config.toml
n_layer = 8
d_model = 384
n_head = 12
n_kv_head = 12
head_dim = 32
d_mlp = 3072
vocab_size = 23762
activation = "tanh_gelu"
norm = "layernorm"
norm_place = "pre"
norm_eps = 1e-05
positions = "learned"
qk_norm = false
attn_scale = 0.177
bias = "all"
tie_embeddings = true
parallel_block = false
init = "normal"
init_std_qkv = 0.0184
init_std_o = 0.00461
init_std_up = 0.0184
init_std_down = 0.00461
optimizer = "muon"
lr = 0.00905
beta1 = 0.95
weight_decay = 0.019
lr_head = 0.00496
grad_clip = 1.0
warmup_steps = 200
schedule = "wsd"
decay_fraction = 0.853
decay_shape = "linear"
final_lr_fraction = 0.0
batch_tokens = 32768
seq_len = 512
doc_mask = false
train_tokens = 267500000
steps = 8164
dataset = "wikipedia_en"
MLP neurons of a small language model. Each row is named by its layer, matrix (down: output weights) and neuron, and shows model dimensions 304-367. Each number is 128 + 24 x the weight over its row's rms, rounded and kept within 0 to 255.
A block is one neuron, or neurons of one layer that tend to fire together. After each block is what it responds to, as a language model described it from the Wikipedia text at the highest values.

L2.down1876 [105 158 135 100 116 146 121 105  75 111 144 104 131 105 129  93 104  99 105 125 122 144 101 132 117 105 100  66 146  86 112 115 146 115 124 137 115 135 126  83 135 125 149 112 180 139 161  96 160 125 111 136 153 159 106  99 129 123  86 132  81 114 121 141]
L2.down1941 [143 107 160 109 117 149 171 134 168  96 117 165 110 134 131 136 106 160 118  98 130 116 111 125 100 110 124  97 121 149 141 132 108 138 149 152 150 141 156 114 113 124 186 121 156 111 128 161 130 128 102 102 135 132 129  97 109 134  96 130  92 109 126 156]
L2.down2199 [130 128 158 136 108 151  99 139 127 130 128 165  83 113 111 125 112 148 203  89 125 155 105 119 134 139 128 105 131 151 144 154 123 170 124  99 157 112 152  50 133 124 149 114 113 100  98 146 122 117 110  87 112 119 146 134 138 114 148 156  80 160 113 173]
L2.down2732 [161 153 177  93 157 104 113 155  75 118 136 175  72 133 153 126 124 122 151 110 142 181 147 135 104 133 116 120  91 117 127 142 115 112 112 168 142 146 121 131 127  68 130 156 100 122 121 109 141 121 137  88 172 123 130 143 136 154 128 143 102 123 105 151]
Responds to: Mid-word single consonants

L2.down254 [154 140 162 142 118 109 152 131 149 144 102 126 127 144 122 121 167 130 103 111  85  85 102 127 108 116 170 139  95 103 110  85 120 148  98 122 104 119 204 110 142 105 155 129 104 149 170 161 106 110 178 122 131 122 128 163 159 112 161 149 113 178 143 121]
L2.down1010 [144 142 146  95  79 152 137 100  98 127 107  95 123 160 177  93  90 151 154  91 151 132 157 143 121 167 130 120 115 121 123 135 160 159 102  85 159 157 136 113 114 154 102 134 161 104 157 159 122 142 134 105 130 165 117 144 129 152 112  96  98 119 128 112]
L2.down1204 [126 139 137 141 119 166 146 109 128 102 136 132 124 118 154 131 133  92 112 115 106 149  95 103 104  92 135 142 130  79 125  91 124  99 108 106  98 118 132 134 116 128 134 156 101 131 177 144 106 159 126 100 122 153 107 131 171 148 132 141 103 162 159  90]
L2.down2092 [101 166 156 156 104 142 121 134 128 143  93 123  95  79 158 138 135  99  99 144 127 107 145 120 172 142 136 116 138 139 167 146 146  80 126 108 116 144 146 123  85 132 161 138 132  97 146 146 166  80 135 141 128 161 148 107 135 155  63 117 146 130 161 131]
Responds to: Verb after subject phrase

L3.down357 [131 177 145 117  71  86 162 186 122 143 158 111 159 128 122 161 138 120 121 154 115 123 160 119 123 137 122 124 144 124 151 140 144 165 138 132 139 126 164 126 102  98 137  65 123  94  84 122 154 137  93 103 122 142 148 112 146 155 138 126 144 142 132 118]
L3.down805 [158 123  83 103 148 136 142 139 146 143 104 122 153 176 139 119 154 123 162 126 117 138 101 143 168 108 135 162 173 156 120  91 120 154 125 103 112 163 108 171 111 115 174 122 123 102 122 149 124  94 125 136 130 160 129 134 163 134 139 119 148 167 134 120]
L3.down1143 [122 135  90 138 189 181 182  91 106 178  72 124 141 169 120 114 155 125 160 141 131 128  80  74 121 142 106 147  92  88 158 112  93 112 132 136  85  66  99  86  97 106 135 145 115 111 140 138  86 116 124 148  99 118 134 124 143 138 104 153 131 153 128 159]
L3.down1573 [146 133 109 158 147 119 103 144 120 120 141 177  97 148 170 142  73 122 108 122  76 148 131 139 149 120 186 138 106 124 126 113 132 131 157  73 109 122 114 109 103 128 188 104 145 177 162 117 149 135 114 119 114 142 115 175 138 113 118 168 124 131 117 105]
L3.down1941 [155 173 141 152 140 126 142 109 154 107 118  77 156 132 109 187 144 106 143 162 144 123  97 108  90 132 107 112 104  73 170 131 154 121 137 111 160 146 136 157  96 158  93  75 157 137 109 109 135 116 117 105 113 133 102 109 165 120 130 143 120 141 146 147]
L3.down2021 [118 147 153 111 152  97 102 127 178 106 156 147 103 156 153 142 135 118  82 132  91 103 187  87 168 110 181  99 155 114 108 104 139 164 163 137 123  89 107 149 150 146 110 156 138 112 101 131 151 149 145 102 110 179 117 166 102  99 131 128 168  84 153 110]
L3.down2119 [ 97 125 124  91 143 118 138 142 158 124 136 142 118 117 127 135  92  93 174 130 126 104 138 113 110 148 114 153 113 132 116 134 168 122 171 122 156 156 107 142  69 189 166  92 109 125 101 106  76 124 146 138 138 165 122 172 121 111  91  79 128 108 176  96]
L3.down2727 [103 157 149 163  99 148 118 116 174 136 101 113 124 168  99 107 155  99 127 121  99 144 120 102 155 127 164 152 123  89 122  91 138 159 152 118 134  83  90  86 170 117 136 176 110 123 109 134  87 176 124 102  98 124 155 107 202 109 157 125 159 108 116 115]
Responds to: Early subword continuation pieces

L3.down92 [125 145 124 124  99  69 113 118  91 133 157 153 130 147 107 142 146 109 100 118  66 136 112 132 137 115 143 141 117 106 120 134  92  98 118  98 118 112 124  96 151 171 130 122 172 118 131 130 140 141 167 118 134 123 101 183 119 138 160 125 106 120  92 102]
L3.down264 [103 106 119 138 147 147 121 135  99 161 151 110  98 164 107 126 127 115 137 167  99 144  88 130 149 124 106 119  97 141 152 138 134 135 100 153 147 168 123 104 143 120 113 142 129 126 119 109 156 137 116 184  65 124 106 117 154 102 114 112 135 119 112 120]
L3.down633 [134 112 105 107 132 122 152 109  98 140 100 106  95 174 139 118 160 126 166  83 148 160 112  96 132 144 116  93 121  86 108 116 156 114 140 100 160 131  96 138 134  57  89 125 154 114 117 126 117 141 120 122 143 103 138 157 137 143 150 162  82 140 108 123]
L3.down648 [129 111 117  55 123  99 100 116 114 146 122 166 114 146 135 109 147 153 127 144 134 112 106 134 138 111 120 105  70 121 129 156 114  87 133  83 117 158 116  97 161 111 153 104 129 110 129 102 135 142 169 121 171  93 148 112 130 110 111 166 162 109 160 127]
L3.down743 [ 79 124  96 145 159 151  82  95 109 146  78 105 132 119 112 110 144 139 102 107  98 197  98 137 101 110 125 112 101 134 156 146 118 115  81 117 160 146 156 116 130 125 146 181 119 103 111 142 136 105 121 131 125 154  90 130 141 138 146 144  81 132 121 166]
L3.down1162 [101 125  62 171 141  95 139 114 125 141 119 149 134 158 189 122 111 134 104 138 115 125 132 118 105 117  99 138 112 126 112  98  82 140 126 123 155  93 101 146 118 107 141 133 125 172 101 140 108 126 124 110 151 140 161 151 117 172  94 136 162 107 104 105]
L3.down1404 [ 82 140 146 125 126 146 149 112 133 127 119 154 126 137 103 149 121  82 121 131 116 148  84 158 131 119 102 114 151 120 167 174 151 145 135 116 101 162 131 123 119 105 113 164 123 137 142 177 114 120 140 118 126 138 125 147 118 152 141 182 127 125 117 190]
L3.down2401 [121 103 128 138 117 116 100 156 128 148 109 136 153 141 168 141  96 132 114  92 137 167 140 140 162 112 163 141 154 144 159  90  88 150  84 120  98 101 117 128  88 132 145 121 146  84 120 160 103 131 108 122 108 154 101  98  54 132 115  88 151 111 119  93]
Responds to: Mid-word consonant fragments

L4.down2582 [113 124 114 175 192 139 107 131 133 154 143 144 149 167 153 132 167 124 137 167 135 129 140 120 135 162 143 145 144 115 161 155 130 161 118 127 145  91 129 148 143 148 112 121 133 130 143 142 130 100 117 122 133 138 103 131 131  90  91 145 143 131 155 169]
L4.down2767 [152 145 138 149 124 154 129 177 132 146 115 160 111 117  97 105 128 119 106 110  97 144 119 146 111 118 135 119 118 109 120  97 149 124 137 106 162 128 138 148 137 128 143 133 170 104  96 189 175 139 133 160 117 129 125  99 144 163  96 100 110  79  99 136]
Responds to: Plural nouns after quantifiers

L3.down50 [170  63 148 176 125 148 156 109 151 127 103 124 112 133 113 117  81 179 122 106 166 172 143 157 131 140  93 135 132 162 158  90 118 165 146 112 117 114 120 146 148 116  94 158 160 112 132 108 122 117 110 134 107 124 106  88 161 155 127 189 118 168 169 141]
L3.down1270 [ 70 132  85 167 112 107 123  95  86 109 140 114 121 145 146  97 141 148  90 131 159  93  96 125 112 133  96 122 105 132 144  97 114 118 143 171 124 147 167 136 119 163 101 137 143 113  93 149 100 145 114 146  96 130 128 125 117 171 154 133  87 137 111 159]
L3.down1436 [140  85 100 134 123 119 105 138 108 122 138 100 136 166 106 136 153 139 140 145 132 105 131 140 152 139 102  94 135 109 132 135 123 110  88 114 100 135  93 152 162 114 137 128 111 105 134 111 141 148 129 116 104 143 147 154  94 163  79 145 141 140 184 151]
L3.down1539 [113 133 121  91 143 144 151 120 131 131  97 109 141 114 112 109  97 130 166 155 156 178 113 116 127 139 116 131 158 109 151 104 142  90 157 152 106 108 129 144 118 151 113 159 117 131 173 106 117 107 120 113 138 116 118 105 143 134 176 129 142 130 158 132]
L3.down1700 [132  90 122  95 113 135 144 111 117 103 119 117 113 128 133 129 117 132 145 146 129 170 110 135 112 143 130 154 130 167 119 149 144 131 139 108 104 102 120 128 164 137 151 128  90  94 163 150 153  93 134 117 105  78 118  98 184 140 147 142 108 122  97 111]
L3.down1822 [142 155 148 157 140 135 149 125 112 129 134 113 108 115 195 138  85 208 151 130 135 118 148 160 110 110  97 167 127 111 100  94 136 159 125 111 136 129 119 119 101 151 148 121 106 115 147 153 217 150 148 120 172 132 150 117 150 151 119  89  94 133 121 109]
L3.down2599 [133 119 103 129 109 141 110 103 107 151 112 145  78 162 135 155 116 152 130 135 155 136  92 159 138 157 143 131 125 145 170 138 126 146 121 125 139 163 178 131 102 161 168 171 140 139 143 128 159  97 130 141  64 126 114 171 145 141 132 183 131 125 188 132]
L3.down3010 [134 115 153 117 114 147 104 115 130  58 129 136 129 151 111 104  56 143 114 160 150 113 146 117 115 160 149 102 140 109 104 162 100 130 107 141 127 134 157 134 130 135 100 117 142 118  80 126 141  93  97 112 140 126  50 129 149 152 145 138 143 103 166 172]
Responds to: Verb after auxiliary

L4.down63 [110  98 103 126 129 139 136 124 116 106 113 114 129 110 113 100 166 115 131 110 130 164  78 127 137 129  97 174 161 132 128 120 142 127 135 103 121 161 146 149 132 130 116 103 184 142  90 129 118 104 120 123 130 126 137 149 172  91 118 112  84 159 154 116]
L4.down834 [136  90 122  96 119 137 126 170 128 154  82 147 135 157 149 118 138 123 132 115 160 137 128 136 180 152 127 136 107 111 116 120  90 188 126 101  74 121 136 126 103 137 125  76 155 148 177 126 100  94 114 106  76 110  73 148 182 154 110 126 163 109 129 128]
Responds to: Role or trait predicate

L2.down5 [108 138 110 120 126 195 136 111 126  75  94 110 113 130 115  64 134 145 138 138  92 102 136 145 121 136 140  95 119 129 146  93 156 103 176 124 107 135 162 158 162 145 161 107 115 160 135  92 168 178 118 117 119 134 114 125 105 108  94  95 135 138 128 152]
L2.down12 [139 167 136 108 153 103 130 130 128  96  93 121 144 163 136  97 112 122 100 178 112 103 137 153 163 130 137 124 124 115 109 102 114 127 142 166  91 143 121 165 141 136 131 155 127 138 141 130 175 108 169 121 145 104  76  95 128 128 112 114 151 115 140  94]
L2.down1200 [133 147 162 121 119  92 136 114 143 112  95 104 104 145 121 118 100 153 126  92 102 164 156 141 138 145 154 151 101 102  99  75 122 128  86 112 114 146 137 158 123 121 129 127 104 101 109 109 130 148 114 126 117 140 141 104 170 138 160 110 127 160  90 134]
L2.down2524 [126 166 116  99 123 128 118 164 157 127 120 143 130 112 134 108 116 154 175 138 149 118  49 118 128 125 134 121 135  93 119 137 110 158 141 120 130 116 138 118 145 118 152  83 140  92  94 111 157 117 107  84 135 160 146  84 163 104 168 118 136 110 174 186]
Responds to: Passive past participles

L3.down74 [190 145 115 109  96 113  97  93 123 112 170  95 123 102 150 165 126 171 148 124 138 116 111 105 150  89 103 119  94 103 136 112  76 122 109 102 118 103  99 100 131 131 150  96 113 113 128 138 128 118 158 122 146 132 115 160 118 141 176 151 112 145  98 178]
L3.down421 [206 128 108 120 175 131 127 146 110 140 129 149  76 112 130 116 155 184  81  74 138 114 104 149 114  52  89 131 143 116 130 136 121 190 127 133 120 114  96 120 124 110 104 122 118  81 133 148 142 153 143  94 131 116 107 114 143 110 123 103 151 143 212 143]
L3.down1015 [116 108 120 123 104 132 121 140  80 163  78 108 103 109 133 133 100 113 129 123  89  78 126 116 112 121 140 126  99 127 107 128 150 146 129 141 107 153 127 114 130 130 123 119  71 141 138 141 168 109 118  92 131 100 119 129 118 117 119 155 118 113 137  77]
L3.down1028 [109 123 143 116 121 163 103  95 116 124 118 130 123 145 117 118 121 159 152 139 132 151 105 130 174 142 165 125 127 153 165 111 132 136  93 115 121 120 123  92 132 125  90 192 162 123 163 146 107  99 152  97 157  95 150 128 149 118  96 107 153 146 126 128]
L3.down1236 [133 100 148 122 155 140 161 129 136 155  89 107  91 157 156  99 114 147 136 122 121 156 123 126 113 116  75 107 149 118 138 139 118 130 124  57  83 121 175 113 142 130 147 134 135 133  78 140 157 123 133  79 108 163  94 119 108 167 112 118 145  91 132 105]
L3.down2213 [146 118 127 150 140  83 133 197  67 106 122 140 120 143 116 123 145 145 147  79 118 132 120 129 140 165 131 121 137 124 164 130 128 123 132 114 104 132 131 158 127 142 117 112 155 133 175 137 100 127 104  96 155 158 124 135 108 139  88 116 133 112 147 139]
L3.down2392 [143 124 124 156 104 117 128 106 100 134 173 106  81 141 136  90 147 158 149 151 125 122 154 154 107  98 107 147 141 122 115 135 131 157 151 175 151 112 128  83 105 161  93 129 140  95 156 119 159 105 127 121 124  93 175 116 147 126  83  75 120 130 146 148]
L3.down2980 [169 141 105 124 111  78  78 153 120 113 111  74 117  97 125 114 196  84 144  88 121 134 135 153 136 137 113 112 142 121 144 159 151 130 112 119 136 128 123 139 163 120 113 117  92  97 152 150 179 131 125  93 191 141 143 126  87 131  88 154 146 131 141 172]
Responds to: Post-subject verb slot

L4.down386 [137 148 138 136 106 153 134 130 106 121 104 138  87 134 123 105 128 161 143 138 162 157 120 138 145 102 118 176 141 145 138 151 139 126 107 145 129 116  96  87 122 159 149 118 113 126 130 145 129 130 138 102 116 114 148 139 147 128 117 122 114 109 127 129]
L4.down1832 [143 129 151 127 145 119 128 149  91 129 129 145  84 121 149 124 102 189 107 103  78  99 126 117 147 104 144  79 148 124 133 145 113 114 110 110 145  99 104 121 119 155 109 142 115 141 143 169 111 174 134 176 132 105 140 148 109 131 129 128 104 144  96 143]
Responds to: Word after copular verb

L3.down188 [124 161 170  90 120  76  92 118 110 156 114 118 119 107 159 125 110 125 177 170 138 104 102 106 117 120 144  93 148 151  91  95  61 126 144 138 133 155 112 105 129  85 151 129 117 117  87 132 141 102 165 126 140 115  94 120 113 140 138  84 138 109 169 143]
L3.down504 [141 160 121 131 131 112  91 135 109 145  83 126  81 157  85 162 153 126 179 128 126 135 142 117  89 119 136 144 116  67 128 132 132 147 128 106 143 150 136  79 129 115 164  83 157 116 167 124 157 129 125 118 131 120 133 139 135 129 120 100 128 125 136 130]
L3.down635 [100 189 190 133 110 127  93 125  99  81 122 127 149 108 110 137 147 125 144 163 122  64 137 148 134 165 130 118 109 133 155 133 184 110 130 126 132 154 106 122 111 102 125 120 117 111 129 111 144  94 126  97 106 175 156 133 157 125  93 141  94 136 104 153]
L3.down1140 [116 128 152 132 109 124 125 145 111 105 115 128 142  95 110 165 168 127 123 150 117 119 113 112 123 159 100 122  96 118 135 146 140 125 149 119 141  88 130 131 122 139 153 132 178 149 141 108 105 122 135 119 144 103 119 147 153 155 130 152 101 144 127 175]
L3.down1498 [102  95 134  99 120 130 150 105 133 136 112 162 103 115 121 142 126 174 153 117 113 127  94 103 131  75 172 193  88 152 122 166 153 135 161 126 134 113 159 163 100 112 155 106 170 131 115 179 169 129 153  75 138 157 149 153 145 101  96 105  84 106 137 138]
L3.down1549 [ 81 112 112 106 101 129  88 139 125 117 112 106 108 156 121 108 130 123 123  87 137 136 140 118 103 183 168 115 134  97 114  86 122 177 130  71 184 159 170 148 145 124 118 132 191 120 103 132 131  86 120 128 129 124 102 119  96 158  97  99  68 136 106 170]
L3.down1940 [116  98 119 125 186 139 104  95 176 138  78 115 162 145 110 117 148 174 112 132 162 102 151 153 118  95 118 121 150 150 131 108 125 123 115 164 154 139 133 152 179 135 115 143 135 111 152 127  98  97 126 152 139 158 101 132 142 117 115 137  99  99 105 128]
L3.down3070 [126 127 157 155 125 138 114 128 148 170 145  77  91 133 111 129 146 122 129 109 147 103 136  97 136 128 165 126 127 165 132 175 138 165 119 113  93 143  98 103 127 123 119 147 155 125 100 114  97 113 171 154 129 127  98 119 141 128 134 112 145 123 163 129]
Responds to: Fixed-phrase continuation words

L3.down76 [153 116 140 143 111 144 126  78  98  62 122 167  81 114 134 109  93 120 141 189 100 137 147 141 128 163 124 135 146  93 156 115 143 124  65  91 168 109 125 130 144 111 130  97 111 132  99 139 107 142 139 128 167 147  94 140 144 136 136 174 115 147 123 136]
L3.down111 [142 138 112 151 108 121 136 166 165  87  81 145 135 125 118 145 137  83 150 145 101 124 100 139 127 149  98 147 129 145 117 123  96 136 142 112 153 126 125 186  77  89 108 137 131 148 125 162 122  90 172  88 146 133 139 156 124 112 106 107  95 186 159 131]
L3.down256 [ 90 102 152 104  96  87 105 121 159 116 111 143 172 140 121 154  90 153 180 129 130 122 118 154 141 129 151 110 160 137 133 103 144 133 142 133 145 165 168  90 125 137  72 105 158 131 135 127 124 119 158 141 103 105 143  86 146 112 156 156 165 135 140 129]
L3.down341 [145 115 113 184 127 113 140 141 101 105  99 125 114 176  92 108 147 130 146 197  82 171 100 135 111 127 145 141 151 165 108 101  96 148 183 112 100 113 148 137 117 125 109  90 140 151 137 159  90 134 128 109 159 127 136 149 138 115 105 114 109 159 130 120]
L3.down699 [ 97 167 127 144 133 114  88 130 121 117 124  84 110 145 159 129  86 133 123 124 122 119 121 121 134 126  92 148 148 159 136 127 130 160 137 138 152 157 131 159 146 133 131 145 134 170  70  99 118 138 154 123 143 108 146 155 207 133  82 117 113 125 200  99]
L3.down1330 [141 151 149 111 110 142 102 156 113  88 126 155 124 103  93 125 136 121 167 196 169 131 164  90 106 174 155 134 141 144  73 158 109 167 128 127 132 115 134 133 118 154  90  75 176 172 148 143 139  82 124  91 112 141 136 118 128  97 105  96 127 144 187 124]
L3.down1690 [130 107 127  97 119  84 131 173 126 176 112 128 140 145 116 144 113 147 140 116 158 164 133 151 159 139 121 100 141 177 119 111 142 137 132 169 137 154 111 146 123 132 129 127 186 122 104 100 172  86 134 175  76 127 155  92 170 122 155 137 168 131 162 107]
L3.down1887 [129 127 111 129 133 135  85 143 214  95 124 127 129 158 154 111 102 121 126 102 112 138 153 191  96  90  94 104 108 157 134 136 158 120 131 125 132 125 131 121 154 111 114 154 122 118  93 156 174 164 158 130  91 119 129 117 116 131 128 169 150 134 131 116]
Responds to: Person role nouns

L2.down32 [104 126 110 118 104 130 130 119 110 142 124 131  91 102 100 105 128 139 102  92 100 144 104 119 119 186 192 129 134 104 158 137 133 100 119 140 157 104 100 140 127 111  88 108 157 157 132 147 117 178 117 160 141 116 135  90 110 154 160 115 136 166 110  92]
L2.down314 [107 125 112  85 121 137 123 160 148 131 134 152 175 120 120 122 151 124 167 146 149 134 119 123 108 140 127 109 112 155 126  78 101 128 138 115 148 155 148 161 111 133 117 112 173 103 130 142 125  94 131 121 107 172 125 142 139 141 135 127  97 149 159 160]
L2.down1469 [134 139 126 154 101 116 103 117  73  64 114 145 117 135  95 100 154 150 152 147  69 120 115 130 127 150 110 108 146 161 121 127 103 166 156 119 140 131 112 143 116 105 104 119 126 162 117 141 120 134 108 145 122 110 118 127 137 111 102 126 142 158 141  88]
L2.down2595 [117 140 103 137 115 117 125 107 180 117 112 168 162 101 120 112 102  75 100 130 140 134 146 131 214 151 117 139 114 124 104 109 143 136 115 137 102 152 144  99 120 128 132 157 103 141 142  99  94 127 125 129 154 103 121 130 147 133 147  93 135 177 132 156]
Responds to: Role and job nouns

L4.down1492 [109 190 141  92 146 155 115 131 154 140 160 125 111 118 119 123 128 162 132 165 113 146 109 123 155 181 138 151 126 111 101  97 114 125 129 121 144 108 135 178 133 122 120  98 138 102 146  84  80 106 112 107 106 159 108  89 138 126 163 172 127 122 101 125]
L4.down1649 [127 149 169 143 128 134 151 127  95 113 130 107 100 142 177 163 141 163 173 162 128 155 140 161 117 127 114 121  85 155 133 130 151 138 160 124  81 101 157 146  93 122 123  86 106 132 110 166  93 121 156 120 137 122 134 105 118 125 120 171 135 129 123 140]
Responds to: Predicate start after copula

L2.down645 [163 128 105 169 140  96 151 127 126 163 186 127 157  92 150 125 167 123 100 138  86  96 189 134 120 141 158 138 151 101 134 130 145 121 131 161  78 138 131 152  96 133 117 108 114 145  90 119 151 148 173 127 159 117 115 107 151 101 147 133 128 108 129 113]
L2.down912 [ 95 149 139 128 132 158 120 116 107 139 115 161 122 127 154 159 165 136 128 150 100 149 171 135 165 122 147 133 146 112 150 138 153 131 147 160  80 136 121 169 104 139 107  92 155 150 107 153 110 140  97 126 125 117 123 105 150  94 137 137 111  71 159  92]
L2.down950 [131 106 140 154 116 151 153 143 109 136 136 141 141 130 124 173 164 136  92 121  96 135 154 141 165 125  99 115 158 117 120 137 143 150 157 146 122 156 164 157  75 125 157  94 142 120 156  88 142 142  79 116 166 112 129 101 155 135 159  92 146  91 142  98]
L2.down1270 [121 136 143 149 148 113 122  83 164 143  98 122 107 124 132 150 125 156 100 117  96 152 113 135 143 137 145 113 124 139 125 100 151 126 174 184 100 135 138 152 105 140 131 126 175 112 106 125 129 126  98 150 162 112  98 130 128 127 151 130 135  85 150  96]
Responds to: Word-internal continuation pieces

L2.down768 [112 133  96 113 140 148 105 126 189 120 154 154 127 120 162 150 107  69 108 162 171 150 144 161 127 147 168  85 192  93 114 113 153 148 140 103 120 125  91 119 157 103 134 128 135 117 121 138  97 103 104 164 129 125 142 132 100 115  91 150  97 155 114 131]
L2.down828 [121 143 123 139 105 111 114  97 194 152 131 160 137 112 152 135 165 177 113 104 141 159 144 187 110 123 140 107 133  73 103 108 142 154 125 127 131 128 121 149 158 103 141 145 138 173 133 125  81 128 101 171 163 145 112 148 127 147 136 110 150 178 117 131]
L2.down1621 [104 101 113 130 127 155  71 104 142 131 100 113 102 120 115  97 113 112 146 113 130 141  98 160 157 122 133 135  90 121 137 157 151 167 110 130 114 141 113 125 146 149 133 161 172 133 136 124 149 137 136 142 148 120 136 138 133 152 124  81 141 129 109  95]
L2.down1912 [152 134 124 123 125 125 161 115 159  86 135 135 114  96 126  98 107 122 116 105 178 124 125 133 141 159 122 107 125  96 105 125 128 127 108 138 102 125 100 141 143 164 117 104 124 109 110 113 144 115 101 129 154 120 164 166  57  97 159 116 136 165 148 105]
Responds to: Modifiers after determiners

L4.down333 [140 113 108  86 106  99 137 103 145  82 130 152 136 134 125 132 165 160 141 103  97 131  93 145 177 129 101 102 143  98 148 155 116 151 160 141 166 138 114 100 130  88 121 123  99 102 133 115 122 101 158 141 105 132 150 134 101 138 150 116 114 136  88 131]
L4.down2742 [ 92 124 123 138 134 106  86 171 151 165 103 136 120 121 138  95 106 117 125  99  63 162 104 165 160 103 126 158 163  66 150 157 140 147 103 126  97 121 113 157 116 171 126 115 144 125 140 122  87 134  88 146 166 143 144 138 170 137 121 124 139 114 103  98]
Responds to: Word-internal fragment pieces

L4.down2385 [139 141  94 127 114 143 132 140 151 124 157 163 147 166 120 165 116 123 120 118 148 119 146 152 128 116 143 167 148 121 157  89 139  74 142 108 120 102 143  92 117 138 124 132 125 171 129 113 104 114  98 138  95 125 123 116 113 120 111 117 110 106 104 108]
L4.down2640 [160 142 109 161 107 169 142 104 148 167 121 154 176 153 119  73 109  96 141  82 110 141 131 117 106 124 117 141 105 101 147  96  96 172 119 118 167 142 153 141 146 109 122 131 136  77 118 113 162 143 112 107 103 114 129  97 109  82 122 117 110 124 163 112]
Responds to: Word right after "on"